{
  "num_hidden_layers": 9,
  "vocab_size": 8192,
  "positions": "rope",
  "rope_theta": 10000.0,
  "init": "normal",
  "init_std_qkv": 0.0311,
  "optimizer": "muon_variant",
  "learning_rate": 0.00485,
  "lr_mult_up": 1.29,
  "max_seq_len": 256
}
MLP neurons of a small language model. Each row is named by its layer, matrix (down: output weights) and neuron, and shows model dimensions 0-191. Each number is 500 + 25 x the weight over its row's rms, rounded and kept within 0 to 999. Numbers have three digits each. A neuron's up and down rows have the sign that makes its largest values positive.
A block is one neuron, or neurons of one layer that tend to fire together. Before each block is what it responds to, as a language model described it from the Wikipedia text at the highest values.

Description: Measure and event nouns. Head nouns naming periods, quantities or events, often after a number or ordinal, such as seasons, hours, year, tournament, population, election.
L2.down326:471469473542508466539476499518505494463462529535446496525522470450485478527448494494513516517518501515486495488486547525524540493506468495530501485516491499491534495532449511503474516548505524544504481556511516487528484524501522532531532490491453506478500519556491508467475460507494499524511518491504548522466508475448508479490476566491499496504514534472462519495514498492528526553511514516471487547502510491494498509469492491505479507512524473511517509542537511520445489484475529554513519509506524474524483508503478495441529480473467527474508508482496503517465501527480494499

Description: Mid-word pieces and hyphens. Word-internal tokens: hyphens in table separator rows (|---|) and compounds (up-and-down, open-pit, built-in), and split word fragments like trans|c|ription, in|ha|lation.
L2.down404:477428484485483496508459521500480535508532464494525481509552493509500506531512548516516509470495489503489475510461520519450490519504475497451486547503548518516516462487500511496543502473531536487500501495451518516484478508508544468500485511493502481552513491518475499474534515501534496523531483564513495500509505501518507509517481504477515584520508525513483473528523514495516505509530545502504477490531496486474485553477476519535442504516462497490515489495477496497504483542523512502512521500445494564497466497538493509513531480463532512486465495507530464531471480535531504504

Description: Hyphen in compounds. Hyphens joining a word prefix or first element to the next word, especially after co-, as in co-founder, co-chair, vice-versa, north-west; also dashes in table separators.
L4.down15:553462503495512504516496476508532537563464496495498503493443491486493496490499507536514498461499508513478498483554528535522522532526521534507526532489533492506490509461524488469541495492467522475475476474495511499527528473481495509464526518537465492491518521507486485434450518503543511475503496496506484504526474460447505512476471543504501554524485504472508500551529478483488526497514476502487491474499519505511495525514489536457536486539502519504501435492517488518475471509532495448503509485447528504502534514483535474517540474481494530516526497521550548479495507520514472521
L4.down110:438500498446515493517451468513490513524478526516557517524537487485507518460526504510494521490508475478479519484535504504479518579512503502501528471545460505484491479485523526492485525525500486468482539508450481514499528503518495529540538491502529486498527446456498502520514497463478502499468469486492502501473470498494537506496522495519499475513512487503547442474455500518513481468479507460479492479462516553517537510459485501484481487499468503497500464553484513520504523491509501436510519491499479480507522458519473487476494496527510509498511556501537498511501538515540511553
L4.down130:483490493540483466530458488495505472499475505503440519518500529521562525461475498527524530473475517519484505511476527492549491500520521503487541491508513493457504468461470498532511537522490460472491479529521562506517505509548462468492483471509495511501525495487474527525485469490511467492525496531503479485474504520530533538532506516462488480436513483542491454509450538500485504506522496435509481505494508541505478477498486479568524516475505496539494441469522512498472481509487539502523525499466502470511484495481500520495481497510534519504495509542522473476507495520468484472
L4.down171:484488482504534463494484497496502526511483516560468503477533524476509548511531495479512443508519499529505526452500505531507498488480513504514574471521496489500516484491493501474469528540490443479521458524530508542482440533498476485523505462462498462487534499473497477520516495518487492511509501520483506504500474530485525547505541509458495480473541506509416526479492545513495487517446504469460510525543470459470512488519475500544505486519535539489500527433497471507484507483541518502527513505478480526498484495484491527495492496504500470498499512501496509520536501518484538508
L4.down175:491482483465494472503499520533483473489523487481530495536524498452508506525540486444514520487468526511508515501476494514507503451489463509507485491527526467524496521528511535535432484491483474443493487520488501491519461493495513453501503462522451479515478480516538528517463497495475525496496487514554500529485482573491485453510519495492511517493497518515509489482488508453497469499513508529506507516521528516494502499462452525450480456476482521469477487528487496489494477539498497504524492457477504459554543474521467514503548534502533496489511518506530485568484507532530504471
L4.down177:555482493491494494458505526496548463516492510456579471485493470504496476494516518481465452522511489487485548487492532453512542501491502521461488493482529470538507526492517523533466513511506455518481485468482501492490505488459499505478485462498502502515514495450515523498478487467515521478463500494469454460441469502527476532513530496493453520483526494560481473476499502495519518513477495500496523546497478539486542517493478503483480512455488497527499522504456493502465492520477532486485468539544523487485525487504483549486468472501500491506543546503466511512472538502484516513
L4.down217:528504517468497494492540542471462510537497506499511481486514490514477505493490498488496495527513513508523498489537457519523488512542510489512478479496508472460523464489550463513531545531494461492492462506492521502510483455505519450506466500477489472524501490531491478498474466487497513515497510518512468492495450498508465545501524532496537546466497503514502524535536499446525494485511574556528502494485493485451509483522542472482531527527536490508475499513496495484497533487560462465529519533475523482478504500513501500453522537490501447506492439514527484512538463483529521509
L4.down258:496498510493515490517506502522534511528486527487467488477536522507521470539485440504517466527551462551476472508484502476492488496540519497511486542540528476538502493481529530519473553529531487462513498498510499521505509526480529505456463500487500497502507511484466502469542461524512482507532513488493497529497485463483524537445507520513565499491532490465566450513476463504488497510479504487520461465502573551496515506471461481513546493513476523507480495530503500526485526515459535488483528545485493528481525491519502506465484505505540518497530521504523512512504520485530507491
L4.down266:503540490512551514542500487469490484491475476507547517461545516540525530478439474469529476550514534465509523496478504517486461485466494530556509495498481539547494486558530512496521525547495485502485484509500479474482479518502485487536493537454470456512435485472450515466511540515479515509487503499499469534494506503516482521518506453530521503516505478490473485549529506503504493540470521505482480526530506529504529518517460513494480507488506505488513503512508491504494484526489506500519491455434501499514483529478472473527464474458540489535480530508485476501483518506503477484
L4.down285:527518503488470481531479526476493506488499494481522512499463497518508477537484471474519491474492536493485455538515481502485525515542520496483492493479526514527525474502479471500541522478507501514447544510504495472486501527526513507569523497525462492526507474530513478464469474486507535456508560475517497492490500484493501497557514503537502521465492545530536549459530498484498465515487497544494531510534528519494508545474506545476548503494509497472536533515497517439537532486493478475531506479529450483533466503498451507492509492494541509476497496515493546511528498527530494535
L4.down331:514494508495549510447534503502516496487522499544493525496548477522455438487453479505494500491489495458467490503525489489448518483505555504490500495494486487521480462460503488498533502564478478469499480500529491489492514475519533540529464465504479463518504460520526492506524464474462487474483510496498520540481472477453453468525504481488535490484496529496508524499549512491529458483542498530484490483553578473510456484510526497509478499513475461478494480480522503509477460528446490486507506491515490509518504511494490504491464510495492521496507495509479513514490532555544483490
L4.down363:480517515489511497447489481475511511472505494472512519522524531488508505498484471487500499521499514473492483477502509518509505505490538531473521492518525480507464475482516465501536508490513498471523491537477494512519502488498491496484540483567482474510495482498492488503506477482485459494482520469519496525523527467507449488434483441477480478496508479491538526493546498474530473504456518544533524531516524495515514540525509461519541493510572543545500550484504513506494495524509472478470526502515546490440498509510508517486530578568472483465535506483502508530512525490484537472
L4.down378:502527547474534508545507483487500524490518525520414507499501498462475494472468529475477464487531541467483528499529484491495496513520484491504486535508517493522496513504490441481516522508540549487516428517530544518522473522509471490485532551463465535518503507487486504501537489476517484490518456491455493467521490489474524514509504490520465504492491533476474493460501496529457543485495540546507539458505489498516493492543509500536492490469526484506536520483508482473513501533503539508502517537469522543515482502501466474461497492517470460471502499490485512514507476467461469489
L4.down427:541554449494501478516486493517493492538483486456525489509533533487512479519509522515480501543468501487527527460486522468518491562476478549503528486520489441511497487541506479499491472522515519523512495462428453501485512524501531518477470488518475520483522479529491491497486515540492481494527520492493481547457563509486527524494502480490491534524534480525515497531489501491513544479505518500513529513484508496524497495491525481539496533539507518499503494479497488489528497529512483567521502522489454459482495548520520528502474500484465525459535492494476532519483445543476513488
L4.down498:511526508503514481522501483456478487506478472523437518519504526491531499465468478507497538495491537501514511551492514508510508492564483481540486512486529467462480481495464466474482471561492485500548504503484497519488480548525525520478539466523476491516470493472524497504482479538493479521446472469477495523490462554463485523517499500517541510535470478551541482479479548450490505500523508510485518478532454496486514487514522551481524484497499514519515545511510488497476522523509500549537524464507476472481496473498520512525527494472505465513469519515524521517507486458486488532
L4.down499:542510480542513472522490491534547530508509520497493477474527481496506472499529472465513537491506471498530500462528489524511518503513528497461492549494473488511460495524480503491512509462495522527518444515517470505457459475493549538531494488521528507538498502502474492532548527478521536511530500501490496485516459483505457485474492558503487547514477563516509486492473452493517473523505517479489500488478514482509488515498509529465483494480521515497436496484469477473517454515473503497488535506525508496528502471490532476447543537483513527512475531479544472503487536515566503499

Description: Markdown table separator dashes. Fires on the dash tokens inside a Markdown table's header separator row (|---|---|) in Wikipedia tables: election results, sports rosters, standings, track listings.
L5.down10:509480509486486484515527519483498498541554494510440513493515525490509492540495490524477510515538514499520469464499506474474509453519482540509495495570513498479480449483545513467493471536526496492527470501539502524445516490544473503531531535487496511520491476508454504528501466546519479489494512498542523484478460498489514539492490500496561530543491506510481524486490513525509476475481516525462539493490490512501517487496480454479555488499498534475532509490517519486524470462544505497479483479524477514513518511512533518517480436486528503508506524497470495441447491454492511500
L5.down62:522506512478518483467458512509464513493528524526561527452509542515481510516502494490510531499494508502494512502531444485540514459470518500486538484513490495510515509487478497499535516514525485467471476465521448451514555552494515493518483482505465496502481510524520520499509486532508537532467508493510547478532464498499529526516508492494506547490529556509510516509508492503514503510503515461517447524477511477485481501513476479466546477537558508471451515480506500505550501508547503510456494524551523492520524512484524468455461504467487509517483464478523514504496474544522496537
L5.down351:562526470513524469497503512515559445508519492509513507485491475510525507511476509487469498523506483510540523475507509513511510449495479494509509506491496489519433508553474533497462503472510544498504456469510509500456525527527521525591487528453478467484513449527467484487517501500517486479464520500478466510494511472506570489511527494467472537492458474493482478512514525528472485472535503520499515513494533480510518491490489511512487516491521514498511502454485501490494481439513528502518520519509540486488487525539440539492482493502470529483502478512510498458494509506524455479
L5.down461:525512501489521489472488516449507500497521485489521452507468525529512491502517501490513537505509514485500514534528506478535488489482457516459454455560519481533521508552484499527477485490549484488481459496471462518525457484502470512473513532473480547491479438504500491499524547453500471474499549466427491493510530502475496516515485525485521528495537516493445491490477521487502532486535553472485484498508496474505552526514459507509505490464487474535492478490463490506466488511506500518479500485479480515508475481466516513510486523471522478497482486550492523499468531486501494555

Description: Music and sports terms. Words in music-release and sports articles, especially single, charts, track, opening quotes of song titles in tables, plus played, Games, sprinter.
L2.down34:513487475488486512489495524472477526499491525496447494521476500534494452496565517531472500521470546519480504480498497457473529493450482526487497496515487488501500493507511466507526535482534480499517467483486523508521525517481486499485526457537528478484491519481486503481470507451485473492527508491481515511497459501487501455482537485508552484486501474463498459530519519534508496478524492506501484489504497516517470529466495491522480486491521517492475522474499540511523501532544509505494464495439494530501490550537540579477550481497518540502488527485511510592524480488511494552

Description: Table row-ending pipes. Closing pipe that ends a wikitable row, right after the last cell (a number, result or blank) before the line break, in sports, election and climate tables.
L5.down6:483517514493480495500456518460492482499522520539560485490503548504483541476517509527512467483511420512500522474478490517531503528490513511513503508497492471514529504500508500475530502511445520457495505529519466532496474538527485503505497495547486497493496518463506452512495477516516478551466511515509525513490423495539518488501507519485478515475460521499492516520483525498471476513474543466530498477490502523552563530505477507537529536526474511486517525526514520501467534510555503504523480551460537517486498544498512491468490524518528494498520518544506532518533492505521531484
L5.down138:480505481475492510472522512502510492592528459430486542486475507487515504497508498496514478494476538506488508484481524498525520506500501507526557497519541485505510487521472465475456484456494488466476499537506472518476512553513465474507526487511501513498501466508515490492517496523454532503537522449487484546473492514493504517481488482521497496510506479496488486488511506533505464507500537426497572460502490521526509513491493491503488495475491507498460462523510474528484511547531521479489523483512465520547493548525518524517492441522495479522535526449523503533490490534496468479
L5.down224:493539466528515531500507544459487556499507541482488476458500533461524520558513500542511506526494501509478524501501527504470518519495508508507534445543521469497530485489559522504512499524478501504464470533554491492473466473496505465512487510519480493506515551516509478474556439502514456504534443531492490511491538481485500520514504486531463505521478534445479464483540537513488500483511510508490495436525489500504493506501513512490491491478497533492479509481486499537461527513542514475490516461460481518486523529487468498514522491493479495469493472485523540479479494533490511481
L5.down310:479494543449508507447504492493495474524526504497483535469544502501488533508468533487511471479529489514550504467521450526511494527537516466514522508472499469488520451551503456491545508533492511515484501483536480521494489504516520496501456484528495510538539475503475518529518506514476550548520483486507478483509533466488432525514481511504457444482493455501547503452480538460487522497452495497497494504498514505491507453474541516492514518478490540512482461464505496494503530502519472477524478486504508504476460529479501496517523547499515535486506517514532508523499523524515508459

Description: Opening quotation marks. Opening quote marks starting a line or parenthetical, such as song titles, "—" denotes notes, or glosses like ("little fox"); weaker on mid-sentence function words and word-start pieces (and, to, in-hab-).
L4.down12:528484503479529498496455506488471504466495515496471453479495490482478509467495516504494490461473485517507473506487512520498498496475500483559451518458532508516522561533506505521515509522522482534536495520464479446513551493473509503459525534460500506543509454464511519504500515501539518499493497506513547496437471510422488523459463506524512438471474450524484492506505494498527506509525504538516450503476484533518521480485510464517498489518475489510481506513486468513491512502512457544482471491513534505480495468552470496509529534493510517512480486511475505490459496509462519475
L4.down85:515510461462555494484513482495486532503532485496458517496499462501469521468517509481541543527493494493525473479505490473507485510502511504551533454507479514518520517511539517495459478555486475503556515514482479509523524487495473543533485526475476530473499482472491503526511520524549572515526503462474506496488526513475508543525529504493487485492467506474502483484547542512486466516537517554444504463507507481473458499480524493471531498487525441493497518515516507516502534511546468502465504478554487506501513469516485518486503473512481489535503489531487520473468484496522542506
L4.down121:499487542514424513484494519518500500524491415511484474497508528511493503482520511502522462503503531490486467447525469502538509492473565533477464530513533543499477472477500499512493499513494488491495524500531507524505515531489477469501510462510531506519537562462481511544485512553451506494525488472508439526513490489505552522478485515492497540464491508497513518535480511516528514503500487474477436527491505498502511518478512504482519522505516491498501562473530515513512491465509474480483531501442502489512494549457474469458519511487512492518508530492486497500519519531526478517
L4.down135:530528499457511490499511489511506518505508486447488517515502551490472515523543482502528513492561490491505530535494537504529523496535438521500471483520546483490511471443498503511462488505473506524508477578513509475472513481506567474503465473490547533506489498469502534533487495466508522488517456499500490487479506469492526484494476529465444477516518507495534483454538556489510496455494532490502490507503480487507475494503516493486513459514502484524506477534509468517515518514470500500496478482521466488502502503487476516461513525485494455466472513459488486540422516503488513510
L4.down155:523520519508456509478452480455472491517480547520459503484510516470519486509465524544497493497529500453501479533478507466498463518516470490458525523512519505512484511488473495497484554519472499519501487500547468494509506490491526504467476510493506501506479485551517530489471507512488516542476529466489517542506467506499488507485540478531527543463509463497405493517514492460499516537519499494539525501552462549501488471457488473485518524506479493461536492533452514527487502539534489470484493500489485501490499465455494516519474478494530504515476475508521474487516448497480467490
L4.down159:506515522549513454490506507525453488459514459459501520543528495495509526512510522470468472499521452495519514464492498485505488507501484543492472492464508493514518511506492481480529520487493517490536510535568477535540526524497469484472479459494548487468500495510526501483502485485540522527527473442479445521492468479502498486503534502508532475509483460509455532537505490526511504524472533525481506505482478561539517475481503503503470507484519513523459481465516481523506535516552454487527522514499491503466515542505513507512528484487505480511494534537482492433482491459508520526
L4.down161:524468479507520481526470538510495502521438505469456514462492510497494485496514475517479506543473517493541457493497534473486485508524517469501532475487448541494509494496473504537555496513462489490493529567531487504511503475475504485481486540506484469522509515483561468521536491463502526478498472530482494485472491492470488475444462511480494554472539540480487457488519491472498516470507495504498490520525481453453530502516441475495504491531487459494518535495522523530486488521485505514456477506474498458490502490468476513473470505477494488444482505512513506482495542473496487478
L4.down201:506507442491553490490470531510493458523506456531462498493478483563529489478485531502490500459514520479490529504504526493498513511478484491483515478532534518449486501514513517494496511520529493515514522462507485464512537494538480515508509487501526509502526535497517513487485516496436521563495514519520475474464519510484491538524543519498494525515491483484456461521486541497540444522507456505504498532479470524493465474496485509558500492488486539477478485500534492493424448492512506473503521518537526491548470547514493519535481501491460511480477524505525529512516519511475495526
L4.down209:457535496472490484511451468449440496502511500458465487503487483502495505500499548495473501498459531449504476484544548513508488521566484493510512516503552512505480511422491511500471481488517485513520482497506511499506527498498512507517502451488552490477472527519490517504485462521517519540509470533501548542509455495547469525490515511500480500490488494461494480517520448509485523531481542551504509502486478492479523479529475558500529521463482509496473525489534494517514504504554492466532491501537460495499514499507486524503550513509472511496493517484488518448491511524487480503
L4.down263:478450495447511543546464511530533523522479531505428530495495537490481552478522503482489494521465486539490481474524507484489509504499515487511476478496512507535528511480470491486469535500462530486519489503474528503479491525530526516495523510508538504461505499502483510473506498510485513493528505495486490531496485471504555463528547516476481432517457495436496473504506529465529468470515472487486501473512490551477481468490452520495500513420480509456499500517512534511461515513506519504508472495475514498468479480506512514507539476521524477542508491514501459527506509543507495522
L4.down290:494509475547489481472546502454495537500531500554467515549507524518488473502507486501472488454533474476505471491504478459487497503511464526511488479500485513472504544437495500464511529525509527486519525479506485546487516551469487535492471515494531486514520487521500544502503521486497499455479498482500467483503451491499486497480541464542490479460460473491491494466491508487563510526522475517493525516504496529475462487446462512512500536480467493500482484491545481496498504539467481462494487493514515515507494503519512552567474473509499508486540486513492476474459535523508462523
L4.down338:527542534493545493501530482497468475526498510525487494521512448505473512517498483501496503484509489492496473499487491499500474496502503521518543510496464530531465495538494518504506459520494506441458520534521518536479483505528521478495502507491499496545541487526515529498461477536545482529507516513508487494527473508502470520474506528479418502484489509458509450547534484497542471509519516539476511541474505492531517492514514482488532518512509500520464464550528536511477492504516492431534494492540547471502544572513477472482486516511539504546533525496517510502500521504511505500
L4.down396:467528490468484475504549487485485509502499496510485500513503492480459502486502449482479512491495443490506484474518496507433459492481463503545496461539504502521529468502510484524472507466498510457523504489503531485507473462493543520492473524480528502511474498521492465497515494493541502478495468526543484505488552487522515524506491531511518532535546497483512528491447495467485483468516519505461502455483521474509509493526561495513491497561518493477486484460520507512472496505480492501466545490499503497516563467564470476511530470449497522511462474503532516462506455503513520471
L4.down412:460515477476497496515511491536505502530489506507513534539526514500502514521485460527431485502533517525537508478507478503481504454468447498505479438478532491491525494501510513505569506502494487470545483534526466463494577511502505521477497534473498540488509500538496510512544497475475498508507483501490526541454443526516544519523549455533480477487494472489511514541492512498551486515494492480498513521487511504480543548503521504475502519517494467510504471477498462487489513522498494534558499506530476481507491508454493544492540472513486507506507459482465494482493477490522500492
L4.down496:542500523494477494462488522507501502523494544508514482454506511498525498540514508480489497483489550447490526503478520479487524544510464528480459541503506498473485516453526466514503526488466526501490557522500494535513478493475492490484475479486534461537568482494500483454480516510479482533530482511486447482485568506482476490505475570503526533459470481449512498514475546540496516534480494505517479490481531467497482502500538522505482510480502516508518469459500457518465489465478515492474513493543473508491481495524525474508517536469490529513520496537508539482513504522521485492
L4.down497:521532502487519524480508494514497490465490508560453488531485489517538552494497539520491505460523497535519507512475495484505511459523539528511488483497511506477485494465496520535516504537492494486465538496510514531513474507509467497508440506502491471507502487567537490536497531500478529508487556484475488571509513496531516508466487493470478526489476530497476515491488484498495507516512513489500514477468531493507506509509500531470522506473495542568468515526496508502461485483487530496486491523553417516494477504499501513577480525488510522456526519520528497463510526490475443500

Description: Word-final pieces, durations. The final piece that completes a multi-token word (-ly, -ve, -ment, -y), plus the word "years" after numbers or time phrases, such as "eight years", "Early years", "presently".
L4.down10:475515466497474495506520506490502488457483524483465495513506462479475514478523468543484473515502461438523473504499524528499509463525447485481532452463537465525466457499513527469487492473493517497473535445506531512504480504512464512491491488517459453512530515492504541461493534546490525467514497507466473487478505473485472487518482493511475460548508539499460489508486469528517493553496506528490490517496522520493484503511535503441523483475489505510510522487471509501479479494459537504492482489532498494528458485510471465518507503487500469527543492478490470477471506472512476419
L4.down39:500476452517455475516526480521527483495494475464473492509509471508457508496482488506478506480507454526506471490513528524545500501522483498467553482451475495495503497497487508498514479480497471501463500489487519485488526488540493509502535540520479495504538494493514481506529511500527452535522439527474491546481496507503525484510496491510513490483513459490494503511495507487534446494541542485473500554518483489510487480486521524503517502460510558491476535469522549472510527440503567470515518533506542481496507511516491482473543527492441505479555477481500494503447496489448491474
L4.down206:434483494508568462504486488476492496446488481472468479501529510476501506493485481471483484501539445503493512507505554541520428523472434478482473544512514485509503493540508474495457491536500474483469574537449494507480491495501477510558508481517456493488545515510536490510520509431533523499533446489501510479502457508489532502515493540510529474513465488496508506471486492514497523534485516519457506472493470529511536524530511504483521530486535486483495474498528488509537495483499487496494501476513490503518494488513525484520466465499493519489516485504501493529502503487504482497
L4.down232:540532523454459488493487471487499503507503501475454491483511445488504499525494488488465523502510504486482510483495510478558509465450459491513516519496488494480540511505506505508429468496494489482494519513482481529500484538503499505496534514481473503492512500493515483524541504479451494485463481573506495521481462492543518539504499501506535518510488558523520480514492516528474518471494521514535503521506540502538466533506472498466506491527493481546487460514489510497546532496509552499470492479438439528510505507512525502478531512510578488511523479499488474538502464525502535474
L4.down275:477525524492479475495490502456549473512506470516464511493514477497487459466514506537472504480509492460513500484566475483489472463521495502447494513488506534468507492480454508457505500514517480485486467511483465479508546506478527498489520463488443518536487483489478473504517501467497444500525502482442464501550501495494537471500511470518557523482496476521488480480467463514487480480468538495447495514496516501548541484481490519534524492464477519509481476454515474482474529478479500487492510532535506517484503472528494497512508482531513507510464486499494527537522498485560502559
L4.down277:502501489490481525479449530472540490483475467480515499504489507504511495492480549476488490521473495496519499518471528502531475507481479500519478535472489529487492527476459458529516528432462529515485516505478509475520506524514528541509482504480488518497476512541499474490480496507550494510525497486520501482555525505543560482497538451493492524522482552472516494434529449515481515469514508492490471504502546517502534544503479507532514509491541467502524442495537452490454512468493502525501542533477514501520479500457494506521513521486498527497435502518503517511484470472502494468
L4.down316:496504514540485490520536472475514502563473502526475524497484509455506491520511440486525492513493518531556476534477503496522516475522504511496535478500494504514489473494471508506471497513524497490505483528512495502524500471517454480536516489479470485478508488505524492485490475467513468505510490459529485508472456468489460467537554489530502547472524491493514478532429498443525465549532495478523561508492502529528489516562543479520479506488503531499511484474532496507495477517517531464525478435508486504495511497503506526467501512522522540528511471473491539479537528504509466489
L4.down334:513524499483447509484523481494518460470457486489518485498510485495479500559498510558479456491501480434476483494478502454498523489492497519453468473532497500497533527465524484493467495519530506488483480525512501479511556513535504503518510477466480494492491482435506475510502522506529487486482469504519509546537509566534484498521557460505502491462505468488476511523469488483473485494529487504524490496500475503483513451515515527521508522490484520474504494529494510489489435499512515527531491519496488510473500484452500516508502433510454472505511477474513494528454510545532522443
L4.down343:523480506484506509510474525539515483506492532467420486535462510509515501543522470485515480510504484547515514513530549495500465486531519480504485520482495484507455507484573511493455483483510505507502490516489539453497481494509462493495524483481472533489491509521465457494543504475502498492479510502501507517504462491447511487479530508465527490538497501506502485531455498504480519490501482500534499478505540516487513478533490510519457454465486483459517470502502490570461449489512511508518477518542512488520524481522499513471493513507428552496515525523504543462501546530484478525
L4.down358:503528531482477499475489465504532510453517537511403552482515500505513515510476508476475503483470510539494465548466476482498510486482487479464477512500480498466506539480500549486521521452499522450486488503531458500503490495479494507453507507468508480508483523494514539521460529538486520524469458512475493533495511502534515499493484463449527478517518544529465537472478488467521523484506491504498476481479511515527491486493475511497463524534527571528487514501468492468547516509512471516517509520506476511483458518493493483500514518513510532537507527486506480537543507535495537506
L4.down379:456491481491583502452516473485521481536494505523501546520495499494531479458500492505520499530544497481515536494497482502498489479517500452517500494483499488509514510490451500443522524523587494500541520487488500500495529444502463490554475527485498489468511526504531527529472517500465516532527500469471493530520476475433519510473461512510498485520502525492503515492512483505497498469490518523518481498516510497513509515537487511479556485475505491529490481539462483512520535483483499532466532488467481470498542493487500496503493516505499572482524495465534482478488531549487533502
L4.down382:525486460498527498475435461468499477509505508514510467479493490492532530483494496488514529482496462497491531506486492493514530524481449495489514501501478489519566483508502519493460473504518486469493469517519472505491538521510534500531489485503491508472474493517442477492487507462502473547497497444518472538496433469498503517538477491532516425516527501500485490505500536482508462494476482481497491520476528492492514533493495557546496475432487520507453419468539505475513487482482511523431504517500503500500502472497500478478528515450517495483522513488482515493495512508515488512
L4.down406:494545528493511510494503488519482546543480514481515468509471462454514461456518492489494509480501487477539495441519513514431514495522496481491534537491481522514442489504551498490486510569495511507526524469546527486546514477482516530491518491486506489500501474506529485539513511480462496530527500521492562471485514486534516494469499526517502457516473458478498486505472485494539514505516502470495486541523515494492519491513491508514488484503483510499537471456495476499495443501482496510472493474496491490513487560521463505516552460523508519453494503457507491515500518556456509462
L4.down408:483541510475564499514533507506515529454475528516431516507471497503508446521573488506505523511510472542473478460505473502512499519535485526475464495539490497508475456503476499481526482483499487509478441505503513516516490500538530547521515506509493498485517472542465497545524492523514468534527510459476493504496513541474448473495461553472513543536489518482502514483494544520505476532512509507456499507479498503524529515479457502489482485459492502512501463501504534506508490515536514536499496492514488545501517526505523505449533508508531499536529515485523512493530533479469521494
L4.down440:502514480492501521448521484514470492532522504512466504544502512443455496500505494513516517498519459519492509449467536513545521512491476515478481511528468518466494530493496496529481532518501536510476553537470508523454502522504525504525493479506475480501483476505499480497529473471508460523540453490535486527515525509500494523508491485524543461463537526509492470492495490464462513499472519430494532543537517465512503463484513513495460534510475506460465510497488488539453518508448507518494503511538486497502517438481506524492517530516515547508441476492516549502493499516512502504
L4.down482:508516509548517504547530498483519533524546548476468483485484500508480501482547504457547509524520465511559525521495484483491441509518510509493516504525509481521537467491522497520501493511512474502485493502481537516515485483550494535518514532538483484511506500511483494528520493508485475481469540491495461534530470489521506490505534515523482476503497505498506536496482515499513433536445515452475515509487557489531501519498522494514462489465475494485499466464480462501482521527476504508511515526508442502512535505489499505480521551513495479461535478446510497488528464582501524493